{"head_dim": 64, "rope_base": 15900.0, "bias": "none", "init_std_o": 0.0207, "train_tokens": 588500000}
MLP neurons of a small language model. Each row is named by its layer, matrix (up: input weights) and neuron, and shows model dimensions 16-111. Each number is 50 + 15 x the weight over its row's rms, rounded and kept within 0 to 99.
A block is one neuron, or neurons of one layer that tend to fire together. Before each block is what it responds to, as a language model described it from the Wikipedia text at the highest values.

Responds to: Prepositions and colons right before a year or date, as in "in 2005", "On 30 September", "Closed: 1967", also ISBN/OCLC before digits.
L11.up249:58 29 48 31 67 74 50 36 44 32 72 59 50 77 42 26 60 52 52 53 37 55 56 60 29 38 54 40 49 51 63 12 37 51 26 65 44 36 34 55 54 46 42 30 59 52 73 34 76 54 53 47 50 67 62 32 56 24 40 54 59 35 59 60 47 35 41 47 60 57 25 43 54 27 61 82 77 82 35 54 46 67 65 59 72 36 60 74 60 56 60 54 69 58 47 39
L11.up1223:79 60 67 36 29 67 41 77 56 51 65 48 26 60 34 56 41 51 38 82 62 48 39 64 49 62 39 61 54 89 24 45 41 30 35 41 46 31 61 35 39 41 36 13 89 73 53 20 60 43 76 57 56 95 61 68 23 51 55 37 58 42 55 50 41 56 43 49 60 33 54 47 43 63 68 49 52 46 32 62 49 58 43 82 42 32 49 44 59 63 55 75 54 41 49 21

Responds to: Determiners, quantifiers and numerals that open a noun phrase before its noun, such as some, several, three, the, first, most.
L9.up36:49 64 39 46 62 39 70 76 54 76 62 53 32 75 03 45 67 34 79 53 60 58 56 48 29 40 55 40 52 72 75 45 37 32 53 52 32 61 43 38 34 52 90 26 48 33 47 64 66 63 33 46 42 46 54 31 80 61 50 56 45 47 58 59 22 43 69 73 61 48 47 43 25 50 33 67 56 37 65 47 66 51 39 54 68 32 55 23 57 39 41 68 36 36 58 61
L9.up110:20 59 45 68 83 18 63 57 68 88 56 51 46 43 72 36 55 55 49 37 51 33 57 52 22 53 76 53 47 56 52 55 78 70 45 30 38 56 72 27 59 42 37 52 27 78 56 54 61 67 61 62 49 59 53 41 63 07 39 48 50 67 38 07 44 59 52 74 33 51 49 42 42 82 53 50 56 35 41 57 77 84 61 64 19 68 70 31 44 50 40 56 54 57 49 40
L9.up283:51 34 54 58 50 46 42 61 31 67 32 54 58 34 72 41 35 73 28 43 61 53 41 43 77 76 39 37 39 46 61 89 65 20 46 46 36 28 45 42 48 59 38 47 48 54 53 57 39 58 45 75 28 31 68 48 52 33 60 61 50 48 29 16 54 43 37 57 56 50 39 86 60 45 18 16 57 36 53 61 41 65 36 36 61 25 30 52 69 37 42 48 64 45 37 71
L9.up605:30 35 54 41 56 55 56 30 69 75 52 67 35 65 46 44 64 66 28 44 71 32 40 54 51 50 39 39 58 56 86 55 10 52 31 48 58 60 69 64 53 47 48 39 72 57 41 39 38 66 57 59 31 60 63 44 61 36 60 61 39 51 34 42 33 49 65 36 64 25 32 35 71 80 41 28 75 48 61 55 37 57 63 57 62 53 40 61 58 36 47 51 33 43 20 45
L9.up897:76 87 34 40 63 38 56 57 57 43 63 70 59 73 55 36 31 55 64 27 60 58 81 59 50 56 27 29 45 48 47 32 40 27 61 56 58 32 46 43 15 40 61 68 70 69 24 41 47 66 50 60 52 44 59 34 47 59 47 41 67 63 57 56 52 34 46 76 20 38 44 52 61 42 42 48 55 31 63 30 45 47 55 51 42 53 19 44 38 62 62 62 64 51 35 52
L9.up1045:69 49 51 56 43 35 47 42 67 63 45 52 25 34 64 58 39 67 57 52 68 63 35 44 62 24 35 35 13 82 49 65 53 45 47 47 44 55 79 38 57 49 40 49 55 70 53 52 69 76 79 62 64 47 33 68 36 81 39 34 23 56 20 52 48 35 40 27 25 32 41 39 30 29 59 34 69 56 60 30 55 60 34 47 46 59 54 59 49 30 41 59 60 36 62 48
L9.up1249:48 38 27 36 36 37 56 60 44 51 37 47 54 46 69 45 70 37 47 38 40 20 53 51 75 23 69 29 57 62 57 59 55 47 79 46 47 44 46 50 40 29 45 50 75 69 45 43 66 46 63 35 51 30 37 49 70 36 57 47 48 67 28 18 26 36 67 39 29 44 62 64 50 73 55 48 52 37 45 42 72 41 67 40 69 35 68 52 58 42 55 49 68 72 47 76
L9.up1342:46 67 61 20 86 32 43 54 55 30 44 41 37 60 64 58 64 63 28 55 80 61 46 31 77 56 44 61 56 44 71 53 45 40 41 53 67 87 80 66 18 39 59 27 60 30 54 43 43 43 58 52 61 78 79 58 45 66 62 54 63 68 40 31 59 43 57 51 40 50 32 51 24 57 45 49 55 43 57 56 36 62 55 37 74 43 52 49 63 67 22 41 33 67 67 50

Responds to: Last token of a verb or preposition just before its object, strongest on "to" in "led to", also in "earned him", "caused", "drew criticism", "due to".
L11.up614:60 36 39 24 48 29 51 45 65 48 47 42 28 76 52 46 59 32 28 39 31 24 67 54 59 52 52 09 52 95 59 43 44 37 58 41 41 60 57 69 31 50 48 61 53 48 66 55 24 41 33 65 52 45 42 38 43 30 49 32 53 59 36 49 54 41 64 43 65 29 60 53 25 46 61 59 68 58 45 69 24 61 58 68 33 29 49 74 52 77 57 64 57 74 56 42
L11.up1520:47 22 55 78 61 40 56 66 39 47 56 44 55 60 37 50 59 46 61 45 51 38 81 44 73 75 25 35 46 36 68 36 35 57 54 73 49 43 19 57 33 28 44 44 85 62 43 48 28 45 62 47 42 59 58 42 63 59 48 61 47 50 42 76 43 57 70 46 35 58 52 65 51 38 65 61 48 48 48 64 38 59 86 51 56 38 51 71 48 44 34 41 69 35 38 52

Responds to: Tokens that close a unit in Wikipedia text, such as the closing == of a section heading, sentence-ending ". ", and line or paragraph breaks at table-row ends.
L9.up117:66 44 22 48 36 29 73 37 58 52 49 16 63 54 42 65 45 66 48 55 34 54 54 44 33 73 58 49 63 52 40 76 41 62 40 44 62 33 59 61 49 42 47 64 59 81 52 53 86 65 27 60 56 49 60 49 70 54 48 37 68 45 33 48 65 48 20 38 57 52 70 86 34 43 35 72 43 51 27 59 43 41 64 51 53 55 76 65 27 62 25 49 43 58 54 44
L9.up258:34 49 53 35 31 48 30 21 33 55 58 58 36 77 19 79 45 50 85 92 23 66 48 83 67 56 59 43 50 27 56 67 41 42 51 39 53 30 28 44 47 57 49 42 60 62 51 39 55 43 30 52 34 42 55 35 56 45 31 49 30 37 56 45 75 57 47 25 35 45 48 64 35 77 63 41 58 48 40 48 47 59 36 54 70 48 56 56 67 49 71 55 29 42 33 66
L9.up328:56 39 58 15 32 29 27 38 31 48 56 67 43 35 48 50 24 38 61 65 38 64 54 57 28 44 47 26 34 68 51 44 56 16 55 52 69 59 32 47 44 64 71 60 73 65 35 55 57 33 41 73 61 56 26 42 66 36 48 37 19 57 46 57 67 77 45 38 48 38 43 47 13 60 57 69 69 57 69 43 52 40 49 56 59 51 44 56 63 36 44 25 78 43 61 52
L9.up337:54 56 55 49 50 35 17 30 43 67 28 51 52 34 45 40 43 35 74 52 50 64 45 48 41 57 77 58 42 33 52 48 51 36 21 65 65 67 05 86 63 56 52 70 66 36 50 57 66 58 36 58 52 51 68 36 68 22 39 63 36 40 43 37 72 87 42 32 69 39 40 75 47 50 60 72 32 46 50 53 41 64 53 33 66 41 70 75 55 50 65 46 50 38 52 50
L9.up898:57 45 38 52 62 54 47 29 69 80 51 47 36 43 60 49 38 60 49 54 50 43 42 56 50 73 42 63 28 40 26 41 62 55 33 47 61 56 11 56 31 62 47 79 55 44 65 29 61 56 39 60 50 35 41 50 61 38 65 81 58 57 58 56 83 14 71 42 62 51 50 56 60 67 44 46 37 66 24 35 61 44 21 61 62 65 56 53 47 41 53 45 39 74 45 45
L9.up1208:60 68 67 43 41 37 26 45 56 49 49 55 39 61 68 57 25 58 65 76 46 37 69 32 51 20 62 60 46 40 49 55 35 43 61 62 47 63 33 49 37 48 61 73 51 76 47 33 72 58 54 46 77 41 57 08 49 26 64 45 34 54 45 24 88 84 56 34 43 68 33 54 30 35 55 75 39 62 66 61 41 49 52 40 29 43 38 80 58 70 66 57 51 51 32 15
L9.up1330:46 52 22 52 53 25 21 44 42 79 40 42 33 45 63 32 67 34 64 61 54 42 43 61 61 57 74 82 69 41 17 50 48 26 32 87 44 50 28 20 27 59 44 79 71 44 49 54 54 59 35 40 70 54 61 69 53 35 43 58 52 41 22 22 54 81 54 30 48 49 34 59 55 56 44 59 22 29 44 41 30 70 43 66 42 62 63 56 55 59 34 83 80 44 71 49
L9.up1475:32 60 40 39 44 15 36 69 48 50 35 63 31 49 40 65 49 63 71 69 41 23 69 41 55 30 57 62 02 62 36 63 40 35 42 58 67 37 46 69 40 73 61 70 64 77 50 53 33 43 37 41 68 39 55 42 60 29 82 55 56 65 46 65 70 48 64 34 49 53 63 37 63 49 51 57 38 50 45 46 45 58 53 85 49 65 73 59 39 64 28 74 36 85 29 42

Responds to: Number words, numerals and quantifiers that modify an upcoming noun, often a time or amount, such as following month, two million, 18 months.
L11.up704:46 51 45 64 46 52 80 59 67 58 69 65 44 22 46 56 29 61 66 26 64 64 29 31 43 17 67 38 67 70 28 41 54 43 40 38 73 09 60 60 34 49 18 76 53 59 47 48 35 52 66 61 59 62 34 68 37 48 44 58 28 77 63 62 68 82 72 48 58 42 13 38 44 70 52 51 50 47 47 64 46 72 52 68 33 41 50 42 68 58 46 48 48 55 49 43
L11.up1123:72 58 50 66 60 52 64 49 57 78 39 65 45 65 31 93 58 43 75 48 60 62 33 35 30 76 35 52 60 76 38 37 61 38 35 79 53 35 63 70 32 50 57 50 72 28 35 50 47 18 49 68 63 40 58 50 59 56 50 63 61 55 34 46 64 34 44 35 40 52 56 55 43 80 48 51 55 48 36 64 36 61 37 63 57 39 60 49 45 55 29 66 75 42 44 54

Responds to: Tokens inside or ending a sentence's subject noun phrase, just before its main verb, such as subject-ending nouns (boots, gene), relative that/which, of, or commas.
L9.up25:31 46 40 67 55 61 66 60 36 67 99 61 70 44 77 54 16 38 50 76 54 40 47 38 56 89 31 46 71 55 31 38 49 49 84 41 52 52 40 66 11 73 56 54 74 46 64 39 65 40 73 18 75 62 57 52 30 63 58 84 39 58 66 56 44 38 64 62 52 61 59 53 61 36 70 56 35 35 69 44 64 60 54 56 22 11 46 68 59 49 58 27 62 54 17 36
L9.up310:40 35 25 59 28 52 59 43 37 38 52 61 58 60 42 79 23 41 54 50 62 40 22 61 35 78 49 49 52 51 29 66 41 38 56 35 70 51 37 54 40 91 46 53 86 22 60 46 63 11 66 49 66 52 48 50 42 57 68 59 43 41 29 28 31 52 17 17 46 48 62 48 72 48 47 77 50 57 72 65 60 54 25 68 59 41 69 52 55 19 51 13 42 45 22 43
L9.up401:57 58 48 51 54 60 63 48 34 56 50 55 68 32 31 49 69 51 41 17 61 43 74 60 32 47 60 38 37 35 59 47 35 86 69 50 35 63 51 24 49 36 42 44 26 68 63 32 61 77 67 25 49 23 35 62 31 35 86 67 41 52 63 52 85 30 28 32 65 39 38 26 78 60 43 42 51 44 78 27 81 51 64 49 26 36 24 63 86 63 37 57 22 43 60 59
L9.up630:28 34 30 65 56 59 63 42 69 62 46 50 44 40 45 63 46 45 56 48 41 56 24 52 41 50 49 31 50 35 34 25 27 53 57 69 54 69 37 73 45 69 34 66 60 27 39 45 57 36 74 65 63 44 53 57 48 70 62 58 59 44 38 66 49 48 63 53 57 49 43 38 63 78 34 82 50 50 45 47 37 52 40 53 46 43 15 63 57 57 63 56 49 67 50 31
L9.up663:47 55 23 50 49 71 49 55 47 30 43 69 46 56 81 62 78 75 48 51 43 54 40 56 32 53 41 64 24 53 62 45 57 72 62 64 69 27 54 64 58 52 68 37 46 16 46 58 78 30 48 61 62 49 57 50 44 55 51 83 62 53 39 35 47 08 36 09 34 37 52 48 82 48 40 70 34 51 61 49 46 57 50 27 26 34 47 34 70 59 36 41 32 50 41 41
L9.up952:32 61 45 42 59 17 73 47 61 39 42 20 66 57 63 49 58 71 80 72 59 47 65 67 64 55 56 54 60 49 30 51 49 38 50 62 53 77 41 72 67 84 61 39 49 48 35 75 59 66 69 60 31 39 60 48 41 63 54 43 36 38 66 75 63 48 57 41 40 50 57 55 75 41 32 44 68 26 63 51 43 59 41 40 39 41 50 48 65 76 30 61 43 39 35 55
L9.up1055:46 45 38 57 35 33 81 41 68 58 44 36 56 64 53 57 40 52 58 61 67 61 43 57 41 16 63 35 76 68 57 40 16 56 62 71 82 31 47 58 44 80 39 52 58 55 68 41 41 45 50 55 62 64 52 51 61 80 72 82 52 51 28 82 38 30 52 48 65 28 24 51 99 79 39 48 47 50 57 46 31 60 25 29 54 42 50 71 47 55 47 53 47 55 38 46
L9.up1057:39 40 33 28 46 47 30 72 49 15 49 36 38 39 58 44 51 60 43 54 49 45 19 51 65 55 58 38 38 26 47 32 59 50 26 50 40 83 69 59 65 47 57 39 38 34 63 30 61 39 36 56 52 45 39 28 70 41 57 67 53 36 32 43 69 61 48 62 71 18 39 44 49 53 28 59 56 53 40 40 61 75 46 34 51 49 49 61 85 68 40 37 60 32 47 43

Responds to: Fires on "of" after quantifiers (many of, a number of, one of) and on pieces of words like multiple, six, certain, some.
L3.up86:73 40 24 58 41 42 59 45 52 64 29 35 51 59 43 57 53 26 37 39 61 64 89 46 51 61 62 51 70 72 64 51 56 52 33 46 50 63 48 40 56 31 37 19 73 65 31 30 57 49 63 34 37 36 57 64 40 36 58 36 54 44 43 67 39 71 49 24 35 34 45 79 59 52 59 52 41 45 54 18 41 49 38 73 60 35 51 52 50 23 47 23 43 33 22 51
L3.up616:74 67 53 71 40 69 31 50 66 77 37 65 37 64 49 74 58 29 36 21 71 41 66 39 33 51 29 25 59 60 64 52 70 54 58 27 69 59 28 56 74 19 40 31 69 65 73 41 62 49 45 63 61 51 47 61 35 52 35 41 57 63 25 41 46 59 61 28 36 34 39 50 37 64 51 72 41 40 68 34 45 59 33 58 46 42 58 28 74 44 53 23 48 37 56 36
L3.up950:62 49 37 58 25 33 54 55 49 56 55 52 52 30 38 51 51 57 51 30 42 38 79 68 53 58 36 40 58 47 70 44 32 60 76 91 43 71 41 32 87 67 48 55 64 61 67 65 64 30 62 51 31 60 58 55 60 59 53 38 85 57 41 48 57 43 49 39 40 25 42 49 68 44 64 66 53 54 28 53 54 18 22 29 49 59 43 57 60 40 47 39 46 30 57 53
L3.up1199:65 36 61 27 29 55 58 49 53 35 67 74 72 38 50 01 70 34 64 29 92 55 45 69 86 51 43 67 43 24 46 27 17 58 48 36 50 55 57 52 73 26 37 55 61 50 42 28 64 64 63 40 55 76 55 46 44 61 71 57 70 39 62 39 44 46 57 43 69 53 53 82 65 59 52 37 55 65 69 33 41 50 54 56 63 46 63 53 55 59 68 37 56 73 55 43

Responds to: The final token of a clause subject just before its verb: relative pronouns (which, that, who), pronouns (It, He), name endings (Zamora, Arjuna).
L11.up285:47 64 47 62 22 45 48 47 69 31 78 58 59 46 80 40 51 37 59 51 72 28 26 46 48 48 23 58 55 53 47 35 79 77 79 62 69 40 06 44 44 37 56 78 78 42 59 59 66 48 35 26 54 55 77 34 44 40 45 61 43 55 71 36 36 16 59 40 75 74 62 68 51 53 58 68 42 55 76 39 37 69 53 48 32 60 60 55 55 29 41 60 41 76 30 49
L11.up883:40 42 39 62 49 43 65 60 45 49 56 64 73 60 51 66 35 57 54 30 72 46 40 40 49 73 62 61 68 36 31 67 65 42 58 43 61 08 40 57 53 57 49 41 76 19 62 67 61 38 36 36 75 64 48 70 66 57 64 88 41 56 51 74 55 53 56 27 70 38 60 51 60 33 67 66 91 72 76 76 50 70 65 55 47 18 63 58 57 43 63 46 51 56 29 14

Responds to: Second pieces of split words after a short opening such as al·leg, E·ast, l·arg, l·ate, and quantifiers like each, any, every, over.
L3.up83:44 62 72 42 47 77 61 62 64 73 46 71 37 64 68 59 45 37 74 65 11 45 06 63 75 24 71 59 49 50 57 51 50 50 36 72 71 55 38 42 37 55 42 56 65 44 46 75 58 58 22 35 37 63 15 72 70 39 62 57 42 40 58 61 36 30 32 75 40 51 47 62 75 44 72 40 24 70 60 37 49 31 21 23 59 56 53 53 13 57 50 65 47 36 65 38
L3.up796:35 11 53 60 42 65 46 51 47 57 61 62 25 49 47 55 30 64 76 25 40 45 56 60 56 24 75 65 65 45 47 39 52 51 54 78 40 47 65 21 50 52 56 48 61 44 50 43 47 77 37 34 65 27 60 45 58 40 55 56 60 28 56 51 17 54 29 66 75 57 39 67 54 46 42 64 51 74 60 41 60 39 49 83 35 67 44 51 28 57 46 53 61 62 55 71
L3.up1072:68 46 62 61 42 64 56 32 52 48 32 47 51 44 67 65 64 73 37 59 43 38 71 63 33 72 35 60 45 26 43 38 41 99 61 47 76 51 44 18 80 18 51 53 60 85 45 58 64 72 75 42 47 80 39 47 28 42 51 34 22 57 38 34 64 77 33 45 47 52 55 51 67 66 41 33 51 34 34 78 72 56 58 51 71 50 67 59 39 61 36 59 39 42 70 59
L3.up1099:55 28 71 44 41 56 71 38 53 59 42 68 52 65 14 80 67 61 36 21 41 49 46 79 24 74 39 82 30 53 64 32 40 44 68 50 55 69 50 47 83 40 54 70 50 43 31 39 72 46 64 71 34 62 39 39 10 49 47 54 61 53 69 68 20 27 25 36 62 53 17 32 51 48 36 02 67 52 33 53 46 52 25 52 60 49 48 46 65 50 46 70 68 31 59 65